config = dict(
    d_model=384,
    n_kv_head=1,
    positions='rope',
    attn_scale=0.103,
)
MLP neurons of a small language model. Each row is named by its layer, matrix (down: output weights) and neuron, and shows model dimensions 256-351. Each number is 128 + 32 x the weight over its row's rms, rounded and kept within 0 to 255. A neuron's up and down rows have the sign that makes its largest values positive.
Before each neuron's rows, "fires before" lists the tokens most often just after its 100 highest values on Wikipedia text that the model never trained on.

fires before: "7", "9", "6", "1", "8", "3"
L11.down496 [117 133  97 129 137 128 162  87 150  94  77  92 167 153 152 109 125 109 143 100 134 134  94 132 162  84 145 136 145 198  86  73 152 154 132 121 154 140 150 182 117 122  92 112 109 141  97 219 167 139 108  96  88  77 187 125 104 154 139 119 127 108 111 162 132 169  70  79  63 119 124 128 121 157  80 140 159 116 122 129  76 136 192 206  74 152 150  87 126 116 163 156 129 118 148  55]

fires before: " |", ":", "ality", "al", "|---|---|---|---|\n", "ore"
L8.down330 [145 110 119 113 130  77 149 111  65 153 176 144 101 130 108 109 134 144 170 101 127 101 141  70 147 119 138 187 106 105 118 144 111  73  88 180 161 133 123 134 169 158 134  89 101 137  89 134 110 116 125 149  56 121  70 182 143 113  87 121 153 140 167 149  77 137 114 156  99 157 201  99  90 117  85  48 148 100  96 113 117  89  62 117 148 139 119 127 133 101 132 131 173 141 123 156]

fires before: "|", "or", " |"
L11.down13 [135 110 142 121 110 176 152  85 102 133  81 131 131 107 138 125 115  99 170 158 158 161 103 120 114 121  76  70 151 154 105  90 125 128  87  83 168 205 146 164 108 144 117  94 120 126 123 136 102 124  93 134 114 132 156 124 152 114 144 132 141 166 172 139 137 160 175 108 103  82 116 184 102  69  93 168 127 113 148 148 127 124  89 165  95 109 140 138 119 156 102 113 156 113 132 159]

fires before: " "
L8.down670 [ 81 126 114 163 185  93 121 145 195  77  64 100 153 141 120 107 125  40 155 153 154 148  87 153 141 184 169 122 144 152 139 159 113 112 176 161 115 133 118 118 130 156  89 135 140 115 128 154 136 109 127 131 170 124 116 100 147 197  99 123 139 120 147 186 134 137 158  98 164 135 176 174 132  86 137 167  90 130 129 175  59  98 167 158  98 157 139 179 121  95  59 128 129 151 135 117]

fires before: " in", " for", " as", " with", " on", " at"
L8.down297 [156 122  73 118 128 211 177 151 146  85 104  97 149 167 121 173 180 114 127 155 124 141 103 122  78 104 130 145  69 114 175 122 143 158 139 119 142 146 145 113 108  74 111 129 122 112 146 174 130  89 104 170 116  91 167 140 138 123 124 143 113 162 129 167 146 112 187 117 133  64 173 159 143 123 175 158  67 173 127 172 113 119 149 124 164 123 102 147 130 103 180 125 101 159 192 109]

fires before: " by", " to", " as", " for"
L7.down340 [110 137 157 137 130 159 100 103 156 151 128 158 139 152 111 156 133 147 134 125 132 118  92 117 150 135 123 165 102 106  50  91 114  81 135 108 137 122  98 194  55 152 186 117 105  85 133 153 120  92  83 165 126 137 106 193 112  88 139  86 143 103 107 159 173 140 147 140  78 133 146 152 211  84 163 142 138 166 168 129 105  90 149  97 108 152 183 179  24 192 131  79 134 158 143 108]

fires before: " ", "ed", "an", "it", "ins", " —"
L2.down371 [121 158 106 169 136 125 183 128 131 139 161 150  99 148  74 143 158 134 143 145 102 106 115 115  82  91 125 151 185 133 183 128  46 147 114  84 156 157 122  98  83 170 153  87 134 171 107  95  98 117  80 134 130 135 195 166  46  64  62 116 147 110 186 180 158  85 132 139  97 156 119  95 129 111 156 134 146 117 178  84 121 165  94 115 168 104 128 120 126 162 183  93 126 152  98 162]

fires before: " of", "ies"
L7.down13 [109  86 105 106 133 120 160 159 149  72  90 127  70 164 150 147 112  94  68  88 118  83 154  86  86 123  99 210 180 111 125 103 129 114  95 111 119 168  85 152  68 123 114  81  78  82 179 139 116 144  86 136 154 168 161 103 140 113 114 151 171 136  70 121 136 120 108 140 156 131 124 135 128 163  96 145  72 117 116 137 118 104 179 145 179 135 146  99 150 124 153 115 186 106 103 139]

fires before: " ", " in"
L2.down587 [ 86 111 128  83  86 116  76 126 110 148 134 146 145 127 100 140 111 119  68 177 109 165  76 152 103 159 100 127 147 128 133 124 143  97 140 163 165 119 120 119 149 149 108 135 115 167 119 159 146 151 125 136 141 108 111 199 142 145 106  95  98 148  64 149 174 165 143 163 129 153 173 173 103  73 134 160  83 179 139 110 128 137 198 106 172 174 192 133 191 187  81 137 118 157 118  89]

fires before: " to", ".", " by", " in", " for", ","
L5.down367 [104 165  84 113 126 139 106 115 164  90 171 113 192 163 103  84 139 153 134 100  78 139 172 142  96 101 115 116 168 162  97  82 136 186 104 173 165 149 107  93 126 131 161 123  81 157 101 131  81  90 112 136 139  96 143 158 150 140  74 123 175 157 115 114 148 124 145 143 207 106 161 118  66  83  99 154 131 111 146 131 124 117 177 142 152 112 142 123 164 147 101 252 118 146 127 113]

fires before: " ", " Sw"
L8.down397 [106 170 146 148 184 176 127 196  94 121 117 134 114  68 122 110 147 134 136 155 191 136 101 122 151 153  88 146  87 141 136 133 154 155 130 118 142  92 110 146  48 157 166  87 145 158 160 109 135  98 153 117 157 128 178 112  92 196 181  98 153 133 158  71 121 153  69 112 168 114 141 133 106 152 121 144 131 135 132 110 133 117  87 136 123 110 150 148 167 123 148  51 117 152 131 185]

fires before: ",", " ", " January"
L11.down155 [132 100 173 131 165 117  84  82  77 141 124 144  63 104 136 108 120 112 108 139 112 122  72 114 176 143 137 152 125 172 156 142  65 104  98 146 139 189 106 145  83 144 110 135 118 114 156 109 116 156  56 113 168 188 169 140 115 138 111 148  86 121 136 123 135 131 138 122 148 134 125 201 161 131 127 191 155 167 103 116  89  89 126 137  83 104 154 181  98 166 157 111  77 157 169 149]

fires before: " |", " ", " \""
L3.down219 [131 138 117 169 148 116 134 173 181 135  69 115 115  99 113 151 207  73 127 115 100 101 172 126 119  98  92 112 136 109 115 124  68 123 118 114 135 145 148 151 117 117  86  87 156  99 183 145 143 151  58 147 124  98 128  82 118 136 170 111  70  95  99 135 146 102 111  76 172 120 187 118  98 185 210 129 150 153 153 105 162 101 152 121 122 137 112 134 154 101  85 117 150 135  72 141]

fires before: ".", ".,"
L11.down534 [ 94 131 101 151 105 186 132 164 124 163 100 141 147 111 141 121 121  88 134 190 127 154 154 136 125 159 155  94 106  79 107  96  95 132 106 107 150 138 128 166 156 159 130 245  88 100 168 132 114 180 157 118 135 120 105 173 122  98 189  91 147 123  94  79 113 173 162 139  91 118 184 159 145 121 142 121 164 162 136 140 125 133 143 164  91 111 144 131 156 178 146 114 125 134 122 139]

fires before: ",", " the"
L6.down692 [ 92 137 147 152  89 135 156 148 109 117 104  99  68 100 115 131  26 128 171 132  61 140 163 122 168  51 127  89  75 110  94 166 132 116  86 117 136 110 135 209 138 166  92 117 134 133 121 100 118 155 142 165 154 141 156 129 104 144 127 134 143 109 105  86  84 104 127  94 149 150  92 135  73 107 167 136 197 150 112  94 115 122 136 190 106 176  95  67 153  78 137 171 104 148 135 141]

fires before: " |", ",", " (", " as", "on", "\n"
L8.down229 [119 132  84 114 118 139 182 195  96 138 161  99  97 127  79 166 140 161 118 153 149  72 119  69  84 141 128 155 131  41 141 134 145 127 136 138 113 150 171 189 126 104 115 155 184 158 121  95 202  79 128 152  49 136 138 111  87  90  76 105 186 151 100 121 169 116 197 123 133 164 141 225 193  77 122 131 129 138 151  69 164 130  85 124 124 123 132 151 149 131  49 110 123  85 187 143]

fires before: "8", "6", " of", "5", "9", "4"
L8.down342 [ 88 155 113 217 160  61 143 158 101 126 191 115  77 126  92 134 101 114  60 178 119 211 141 177  83  53 151 167 123  90 126  79 184 100  80 135 137 107 110 121 109 124  91 117 104 132 130 149 125 118 135 120 178 109 113 161 128 118 108 130 124 139 182 110  84 133 140 146 121 159 147 186  71 105 120  98  93  99  89 128 110 105 123 150  62 126 105 174 125 101 157 130 160 180 192 136]

fires before: "3", "4", "5", "6", "2", "ts"
L7.down662 [122 123  96 163 163  39 145 171 115  88  90 125 137 145 126 103 113 141 140 129  97 101  98 145  84  98 148  96 104 199 136 127 160 114 135 143 152 133 138 161  85 129  62 147  98 136  90 126 107  98 173 130 155 106 104 147 171 161 172 121  93 120 177  97 145 114 128  85 165 112 137  95 171 112  96 114 144  74  99 122 120 142 167 126 110 126 186 121 124  46 126 149 141  51 107 144]

fires before: " ", " the", " February"
L7.down338 [161 169 127  63 152 165 101 108  99 158 154  97 119 137 169 129 202 122 169  93 112 134  98 155 151  77 148  72 172 173 191 171 141 121 122 128 102 124 141 149 135 130 133 193 109  96 143  51 170 149 136 146 122 133 108 153  54 148 118 112 152 103  92 106 144 165 123 119 147 149 110 217  71 145 131 150  91 131  66 123 136 128 109 148  86  95 113  91 169  71  65 139 153  81 144  93]

fires before: " |", "1", "ore", ";", "."
L8.down591 [105  94 154  99 108 136 142 176 107 105 161 129 210 138  69 121 120 127 162 137 140 130  67 118 106  90 204 123 154 138 105 130 116  92 104  96 115 107 166 168 132 157 152 143 133 179 150  82 108 139 165 108 115 115  72 124 140 114 190 105 161  96 116  70 118 138 178  79 175 140 152 163 107 220 112 149 154 154 113 182 135 157  94 146 197 159 133  98 129 166 105 121 145  77  82 115]

fires before: "-", "|"
L7.down280 [118 146  86 160 112 120 158 152 157 147 137 139 105  76  98 169  83 172 125 174 168 120 101  80 163 178 141 129  90 161 126 141  74 101 114 133 108 145 151 154 104  93 146 123 156 125 157 142 120 116 153 143 140 142 141 152 143 156 172  94 177 134 166 125 164 190 154 118 157 105  94 159  79  45 194 147 134  95 123 141 137 141  76 127 162 145 177  99  84 114 130 131 127 117 122 135]

fires before: "3", "4", "5", "2", "ever"
L11.down152 [146 166 165  99 129 161 177 123 180 135  62 113  61 163  94 123  54  92 108  83 153 128 123 141 120  99 176 128 155 143  88 150 135 100 148 132 148 137  63  89 138 132  88 153 130 177 128 129 149 131 140 127 147 137  92 107  54 152 150 122 122 147  68 130 166 124 154 139 109 135  82 151 120 103 105 116 108  61 127 159  72 118 163 144 132  87 135 144 135 141 126  96 108  70 146 107]

fires before: ",", " the", " to", " that", " a"
L5.down614 [107  99  87 111 154 109 124 101 143 137 181 106 117 110 153 120  48 135 131 159  85 188 125 190 123 122 146 130 153  44 136 134 135 138 126 129 180 156  87 162 141 158 102 134  95 150 124 136 139  92  98 156 144 122 113 189 119 111 151 161 153 122 138  65 102 115 126 178 150 116 115 119 135 152 140 144 156 156 116 122 134 182 111 141 104 169 135  80 145 106 130  81 186 144  87 112]

fires before: "9", "8", "al", "7", "ar"
L7.down440 [104 139 103 120 152  42 151 121 126 159 118 111 114 174  96  70 141 107 111 111 101 119  91 132 126 110 184 135 170 121 161 123 180 107 103 120 128 132 188 177  93 119 105 128 147 143  99 130  50  84 180 105 119  99 133 100 145 155 146  82 113 116 154 145  97 160 127 115 115 126 166  92 179 127 131 144 121 121 134 169 170 101 118 109  76 167 173 101 112 115 174 126 114  96 180 174]

fires before: " |", "–", ":", "+"
L5.down505 [175 133  83 143 170 103 122 105 137 117  84 188 127  84  79 119 152 124 139 135 140 109 115 153 161 121 173 138 147 148 108  93 117 105 128 108 132 140 132  91 116 111 116 102 184 119  91 147 148 123 124 122 126 124 109 169 112  51 138  83 162 178 164 148 105 125 136 128  87  67 145 115 145 148  76 117 105 103 174  72 117 169 107 128 155 102  85  91 156 148  81 154 111 125 148 183]

fires before: " ", "ian"
L5.down35 [105 105 115 121 112 129 128 149 100 129 117 114  97 104 124 167 126 109 149 135  96 137 173 147 110 192 105 133 177 105 160 118  88 155 164 161 151  93  80  89 182  98 111 162 149 140 132 104 113 131 145 119  61 150 196 142  82 103 155 103 126 129  75 110 137 135  94  89 168 139 146 130 186 164 128  82 129 131 173  77 150  92 165 164 171 196  73  62 173 144  72 168 142 133  76 101]

fires before: " ", " October"
L11.down637 [111 146 166  97 134 108 160 133 133 114  96 184 175  95 100  92 141 173 109 106 126  98 127 166  85 136 120 111 100 132 122 206 117 183 231 100 140  47 176 105  90 191 102 115 142 120 137 156 128 137 100 139 187  83 173 146 120 149 156  52  76 138 140 143 146 165  87 115 113 118 192 173 206  84 121 156 103 133 140 104 154 132 128 123 131 139 124 151 135  80  56 143 162 157  56  53]

fires before: " ", "ik", "s", "ks"
L7.down220 [171 128 104 124 179 122 100 138 100 111  88 120 115 116 154 135 166  64 143  81 128 140 124 150 124 148 131 167 158 201 103 148  96 109 164 147 136 125 138 103  95 122 135 113 168 112 133 146 173  77  76  84 151 123 155 131  98 160 110 112 154 128 175 123 108 218  80 172 126 102 132 121 143  67 150 173 125  60 118 139 144 124 130 138 134  97 145 116 135 100  87 149 102 168 158 141]

fires before: ",", "\n\n", " and"
L11.down740 [141 136 113  95 110  94  96 120 169 121 147 135 134 134 176 126  98 177 118 137 104 149  88 120 125 181 135  88  95 113  55 147 117 133  85 120 139  97 145 130 128 111 121  65 117 123 126  89 121 110 113  94  92 149 189 119 123 123 147 147 133 138  89  90  80 126 121 117 167 167  41 157  87 166 141 149 107 173 121 152 103 167 178 169  63 110 143  74 171 121 129 100 127 139 164 146]

fires before: " of", "y", "ies", " |\n", "us", "n"
L11.down93 [164 162  94 128 139 116 114 103 114 136 110 140 156 171 158 151 175 172 152 112 148 150 140  89  93 145 113 174 165 150 116 146 159 125  84 141 158 159 157 131 148  63 117  73  97 119 193 138 149 119 157 131 150 127 203 111 220 141  99  55 165 144 170 123 142 167 106  88 183 129 153 129 138 101 171 114 143 139 186 165 121 157 132 112 165 144  93  94 129  96  71  93 189 126 120 163]

fires before: "4", "9", "1", "2", "5"
L8.down239 [147  90 149 117  86 167 171 124 175 107  93 150 124 138 157 131 117  87 167 123 127 160  88  91  61  94 175 117 129 149 146  95 154 106 164 135 181  80 118 203  86  88  63 160 110  96  85 124 146 168  88  99 131 145 113  81 170 155 128 116 175 179 122  97 191 164  92 109  84 114  77 113 119 136 154 119 129  94 136 143 106 153 165  63 148 142 121 112 121 147 150 159 123 140 113 116]

fires before: " |", ",", "-", ")"
L5.down127 [119  89 173 121 148 117 139 136 133 169 162 127  64 124 128 100  90 168 148 133 165 101 137 129  94 139 132 142 180 128 116 129 140  95  65 113  91 187 177 111 113 114 156 124 113 166 105 187 102 128  95 155 140 168 157 153 172  88 105 132 162 153 130  90 112 152 110 152 131 139 159 162  78 149 142  93  98 124 130 139 105  58 182 139 146 153 103 140 137 125  52  94 182  60 152 180]

fires before: " in", ",", " of", " and", " for"
L11.down212 [108  98 141 199 119  75 172  82 104 150 103 177 102 134 103 143  67 114 148 116 114  87 149  66  81 160 138 112 161  72 127 143 173 117 104 102 144 114 118 174  77 116 132  88 171 124 154 122  96 144 112  81 118  86 167 163 101  91  62  89 185 120 204 143 154 157 168 107  84 124 109 115  94 151 170 163  94 136 135 154 115 100 115 153 163 118  78 131 102 155 133 159 155  98 169 164]

fires before: " a", " an", " the"
L3.down691 [107 149  98 126 203  70 128 128 104 154 189 111  96 113 142  94 122  47 166 100 129 132 144 133 176 125  75 124 149 127 199 147 172 150 113 131 168 210 165 164 178 133 128 185 132 117 130  97 124 116 127  91 172 109 143 140 156  88 211 101 163 107 151  93 130 118 123 120 144  88 176 150  85  92 161 113 130 115 111 107 153 134  74 152  75 117 107 140 132 131 164 106  82 104 152 127]

fires before: ".", ".,", ").", ".\"", ".\n\n", ","
L11.down63 [163 128  99 140 111 149 159 102  66 102 162 118 165 124 184 172 175 133 166 121 134  97 163 136 137 131 143 131 117 112 123 134 115 123 142  99  93 145 131 146 119 156 155 110  47 150 124 133 119 141 134  74  95 122 142 136 155 115 144 146 158 119  94  99 204 169 140  96  73 134 181 150 149 126 132 118 149 157 151 113 115 190 171 186 170 123 118 183 146 116 149 136 119 149  90 123]

fires before: ",", " and", ".", " in", ".\n\n", " for"
L8.down233 [ 43  85 116 176 147 120 100 138  96 145 139 159 118 154 136  66 113 115 145 128  94  99 143 146  98 188 228 139 129 132 164 204 155 147 145  95 117 120  94 167 135 156 102  74 163 100 124 146 117 110 196 138  93 157 153 134 167 129  90 141 162 173 101  94 141 110  31  94 122 151 133 153  92 127 160 149 109  93 190 149 108 124 102 138 155 111 160 125 144 155  89 100 124  90 121 128]

fires before: "6", "5", "7", "26", "8"
L11.down670 [143 110 123 118  62 151 153 180  85 123 126 186  91  85 141 110 118 109 128  98 113  85 126 180 117 104 165 129 102 145 145 185 157 101 144 114 161  86 176  97 138 172 118 108 109 153 136  39 133 133 154  90 111 109 173 134 113 128 124  93 100  88 189 161 152 111 164 113 116 208 206 144 156  62 120 135 141 147 101 129 108  89  91 148  86 121 111 118 123 144 166 172 123 118 120 132]

fires before: "7", "9", "6", "8", "3", "0"
L11.down426 [142  78 140  98 169 166 132 110 158 171  60 169 116 149 144 128 172 119 205 148 127 141  46 128 114  77 122 153 166 125  83 158 133 130  97 140 146  94 132 181  68  72 122 130  98 146 144 114  92  96 128 151 120 170 142  81 131 179 148 169 120  89 118 169 127 151 108 103   0  88 116 135 134 154  80 120  97  99 161 114 142 124 177 116  77 125 126 117 121 202 124 158  94 111 110  92]

fires before: "5", "6", "25", "9", "8"
L11.down268 [147  95 159 139 117 135 146 148 127 154 149  97 119 106 170 163 114 131 139 147 194 112 156 118 110  69 127 174 123 132  97 178 125 164 143 169 106 120 112  82 187 172 143 161 141 144 129  76 111 149 123  94 101 168 192 141 102 110 116 128 117 178  91 135 102 139 116 164 139 148 150 178 100 147 140 128 161 132 155 110 117 102 147 105 112 103 182 133 115 112 194 148 187 120 138 120]

fires before: " ", ","
L11.down445 [104 119 103 105 150 146  67  97  96 135 158 126 175 112 135  99 124  38 148 133 125 107 119 127  79 113 129 133  95 141 127 123 103  94 122 174 169 149  88 118 196 182 215 136 150  69 173 141 115 158 131  85  54 133 114 120 143  82 193  94 149 125 106 107 135 122 131 143 134 153 160  60 143 124 152 131 115 125 107 128 131 124 128 130 136  71 145 139 132 132  96 136 107 113 149 122]

fires before: " ", ","
L5.down31 [113  63 135 101  97 168 109 116 164 122 116 142 102 139 130 179 128  77 153  67 129  89  93 154 144 103 111 173  61 100 132 115  79 107 173  94 125 164 126 129 131 141 178  95 102 129 128 134 165  91 183  98 100 130 134 138 197 141 198  73 135 131 148  75  66 160  51  92 162 157 101 124  98 111 120 142 137  96 133 149 106 161 175 123 106 127 135 143 171 103  93 180 117 111 109  89]

fires before: " ", ","
L8.down238 [112  89 159  40 133 134  68 147 134 120 113 115 123 124 177 161 107 149 144 118 143 148 107 131 124  92 126 115 128  89 176  62 133  92 127 122 102 171 162 110 121  65 118 157 125 115 114 134 197  82 117 108 112  80 177  98 114 112 168 133 162  84 113  88 126 150 108 101 158 165  98 118 122 133  93  81  39 146 124 105  51 104 116 138 165 120 152 110 108 128 131 146  85 128 108 163]

fires before: "0", "1", "2", "4", "3"
L7.down368 [109  89 134  78 159 122 116  27 173 127  73 146 135 156 175 120  84 129 125 117 128 175 116 149 109  73 118  62 131 155  88 133 139 126 105 160 119 127 138 139 147 110 137 179 153 102 159  92  98 100  85 197 153 123 124 125 113  77 125 204 145 127 107 129  95 155 161 162 129  94 113 143 153  91 157 164 142 153 111 177 137 167 129 196 104 104 139 140 115  90  91 141 119 152  60  73]

fires before: "|", " (", "-", "|---|---|\n", "|---|---|---|\n", ")"
L7.down361 [129 116 183  88 134 133 115 117 124 182 160 117 159 110 119 120  96 138 162  71 110 162 101 158 129 129  85 191 157  62  89 115 127 114 147 104 182 121  58  70 105  93 133 158 148 108 191 151 154 161 125 115  79 149 114 128 134 159 113 108 111 131 124  96  75 104 119 107 181 107 135 135 176 150 118 154 134  98 121 153 147 140 128 190 128 110  75 116 134  79 138 149 117  93  92 178]

fires before: "3", "2", "13", "23", "24"
L11.down524 [152 149 127  91 120 165 128 112 122 133 113  84 109 136  94 123 106 106 149 111 159  91 132 172  92 121 133 181 171 159  85 126 101 120 124 119 106 180 106 153 120  25 115  93 156 131 148 147 160 151 164 125  70  90 112 114 104  80 133 120 198 157 150 126  50 118 102 101 190 127 115 171 161 130 121 131 122  67 139 137  88  82 109 112  94 146 133 159 136  77 122 123 153 141 104  36]

fires before: " in", " on", ".", " to", ",", " into"
L5.down386 [101 132  69 108 134 166  93 124 138 163  49 125 157 115 171  97  93 129 128 117 110  65 131 148 110 139 175 161 118  90  97 139 137 122 128 106 162 103  96 168 116 113 158 103  97  89 127 131  87  91 157 199 195 139  97  94 173  71 111 125 123  65 126  91 160 101  88  82 103 197  73 185 125 119 112 151 145 123 103 130 115 162 156 121 114  96 142 122 173 109 135 181 139 171  79 123]

fires before: " ", ":"
L7.down110 [146  88  95  95 140  47 150 142 134 191 112 110 164 143 125 115 156 124 142  81  78  89 143 175 144 111 113 154 154 150 116 138 162 148 157 135 177 118 145 151  88 127 142 121  94 117 127  73 107  94 117  73 120  52 106 162 139 144 170 151 104 166  64 156 176 166 156 130 136  95 111  81 177 120 145 131  98  78 168 107 163  77 128 133 110 180 108 106  34 141  96  98 121 162 142 153]

fires before: " in", " by", " to", " as", ",", " on"
L8.down354 [119  57 103  96 100 146 147 170 185 108 175 123 166 140 136 146 121 232 143 124 103  75  86 178 128 172  79 150 121 108  79 117 177 208 156  66 133 154 142 109  68 119 131 135 109 162 101 131 176  91 126 146  82 107 128 166 127 163 137 146 184 134 109  98 115 200 137 139 105 105 140 175 172 163 161 136 149 129 137  81 133 115 159 125 133 161 131 169 131 132 143 152 102 142 166 112]

fires before: ".", ",", " is", ".\n\n", " and", "\n\n"
L8.down40 [103 144 131 164 158 132 112  65 171 130 159  98 126 123 113 100 103  88  97  88 131 119  82 178 152 137 111 147 134 177  91 160 115 154 172 130 141 104 120 160 141 133 108  81 115 169 153 155 150 151  85 149  99 121 135 142  93  98 203  81 134  99 121 177 157 155 202  96 173 152 151  74 116 108 165 141 117 146 159  95 144 135  84 103 110 157  92  77 159 125  76 140  87 118 139 103]

fires before: "6", "3", "1", "4", "8"
L11.down751 [147 122 148 143  46 128 122  69 115  58 130  91 160 113 146 102 131 152 127 175 134  72 109 140  83  91  96 114  86 145  71 158 137 116  77  85 137  84 132 156  89 144 106 103 160 162 141 151 164 116 109 129 160 169 197 131 108 106 120 100  61 115 161 178 128 157 108 140  34 137 127 147 128 127 140  96 126 102 180  90 136  93 180 147 166 156 140  90 193 148 180 125 124  55  89  96]

fires before: " "
L6.down257 [152 152  85 102 149  98 131 133 120 137 122 103  47 124  76 129 138 137 120 106 150 157 159 158 177  96 135  99 159 129 132 117 152 163 127 133 164 165 107 147 106 170 114 133 172 165 145  98 134 187 162 160 152 104 199 165  67 116 135 161 106 101 104 111 144 158 150 128 205 165 181 136  81 127 105 177 136  60 121 142 152 140  89 107  78 136 125  75 127 105 145 114 100 101  99 146]

fires before: " ", ":", " (", " Goals"
L2.down466 [135 110 139 105 161  89  76 178 112 172 109 124 123 185 152 133 141 150 105 119 106  96  79  92 156  86 130 115 194  96  91 163 188  94 138 139 137 147  99  85 111 132 105 141 100 126 118 132 111 158 148  77 117 185  99  72 116 160 157 146 161 145  88  61 131 189 117  85 119 132 158 115 138 178 148 149 127 214 134 101  90 145 157 156 120  91 124 149 168 150 144  61 114 153  71 188]

fires before: " the", " ", " a"
L6.down660 [102  90 159 143 107 152 123 102 151 115 146 111 120 101 110 136 109 103 138 104 155 135  71 145 128  62 164 144 107 141 147 145 134 102 128 143 151 133 115 119 142 145 128 104 142 141  55 113 103 142  93 195 117 133 107 185  86 144 126 133 134 121  88 154 115 137 123 123  75 119 111 124 155 162 117 164 102 130 150  71 103 124 174 100 124 154 170 139 158 119  97 109 123 185  97 128]

fires before: " ", " the"
L7.down302 [ 98 105 121 163 106  85 102 129 138 177 144 132  96 161 106 103 127 132 158 131 120 134 142 114  97  98 164  57 174  94 225 154 157 159 181 141  87 127 141 113 138  79 168 156 143 163  89 107 153 124  77 113 115 137 125 159 154 100 163 146 149 148 118  78 155 121 115 131  99 103  88 128 130 118 154 137 140  98 179  81 153 155 149 172 137 126 100 156  78 149 178  98 167 162  90  94]

fires before: " "
L5.down373 [135  68  50 144 143 157  75 124 113 126  92 116 132 143 150  74 108  78 137 104 153 103 122 130  63 108 114 113  79 115  24 141 100 139 210 196 116 122 126 163 123 144 125 162  89  67 148 127 121 104  94  98 112 128 114 127  88 159 106 145 148  90 115 130 140 112 114 127 101 209 154 150 119 129 134 119 111 161 109 136  73 211 127 109 122  40 188 116 102 133 120 116  96 150 102 114]

fires before: " in", " on", " to", " with", " from"
L7.down595 [ 86 135 123  76 142 177 111 161 123 106 164 105 154 176 118 134 164 102 136 107 144 142  68 187 105 105 123 138  62  83 101 125 170 192 143 112  76 112  99 128 118 117 137 121  73 157 173  89 113 110 150 148 117 108  86 175 182 140 175 160  91 144 162 127 137 115 170 157  84 131 124 178 158 152 116 137 100 144 153 136 147 117 168 143 137  90 174 175  84 130 132 151 103 115 151 144]

fires before: "0", "1", "2", "3"
L11.down144 [113 163 100 122 105 148 161 129 107 142 140  73 156 166 131 108  75 135 101 112 136 122 121  95  77 108  79 108  98 189 141 140  74 122 128 121 121 119 131 114 131  95 117 122 158 151  57 164 124  91 133 143  86 116 167  92 166 150 139 119 164 127  55 127 139 133  98 149  32 145 160 102  51 135 112  73 100  93 148 133  50 100 139  92 135 170 238 105 115 131  91 157 169 111 119 135]

fires before: " ", "7", "0", "14"
L7.down194 [108 168 109 110 155 102 115  91 122 108 145 149 148 172 150 163  63 123 157  84 117 101 107 165 109 209 107  90 174 127 199 154 187 121 153 157 175 106 145  91 107 131 174 181 189 155  91 160 148  85 106 122 122 175 118 141 135 120 120 108 124 120 128 148  99  97 128 108 216 146 126 131 157 114 126 105  94 161 123 116 131 173 151  71 162  88 142  59 161 102  91 175 175  96 115 166]

fires before: " the", " to", " a", " and", ":", " that"
L7.down510 [ 98 103 146 153 166 172 158 124 140 149 132 128 125 161 109 166 151 121  69 122 113 140 176 161 140  90 175  84  95 130 143 186 122  64 168 135 162 136 103 181 140 164 139 124 117 175 102  97  85  96 134 130 136 107 123 134 112  79 136  94 155 131 140 102  96 119 130 112 106  98 169 101 110 165 107  66 133 101 162  90 116  96  99  92 131 195 113 120 126 112 128 120 132 152  67 202]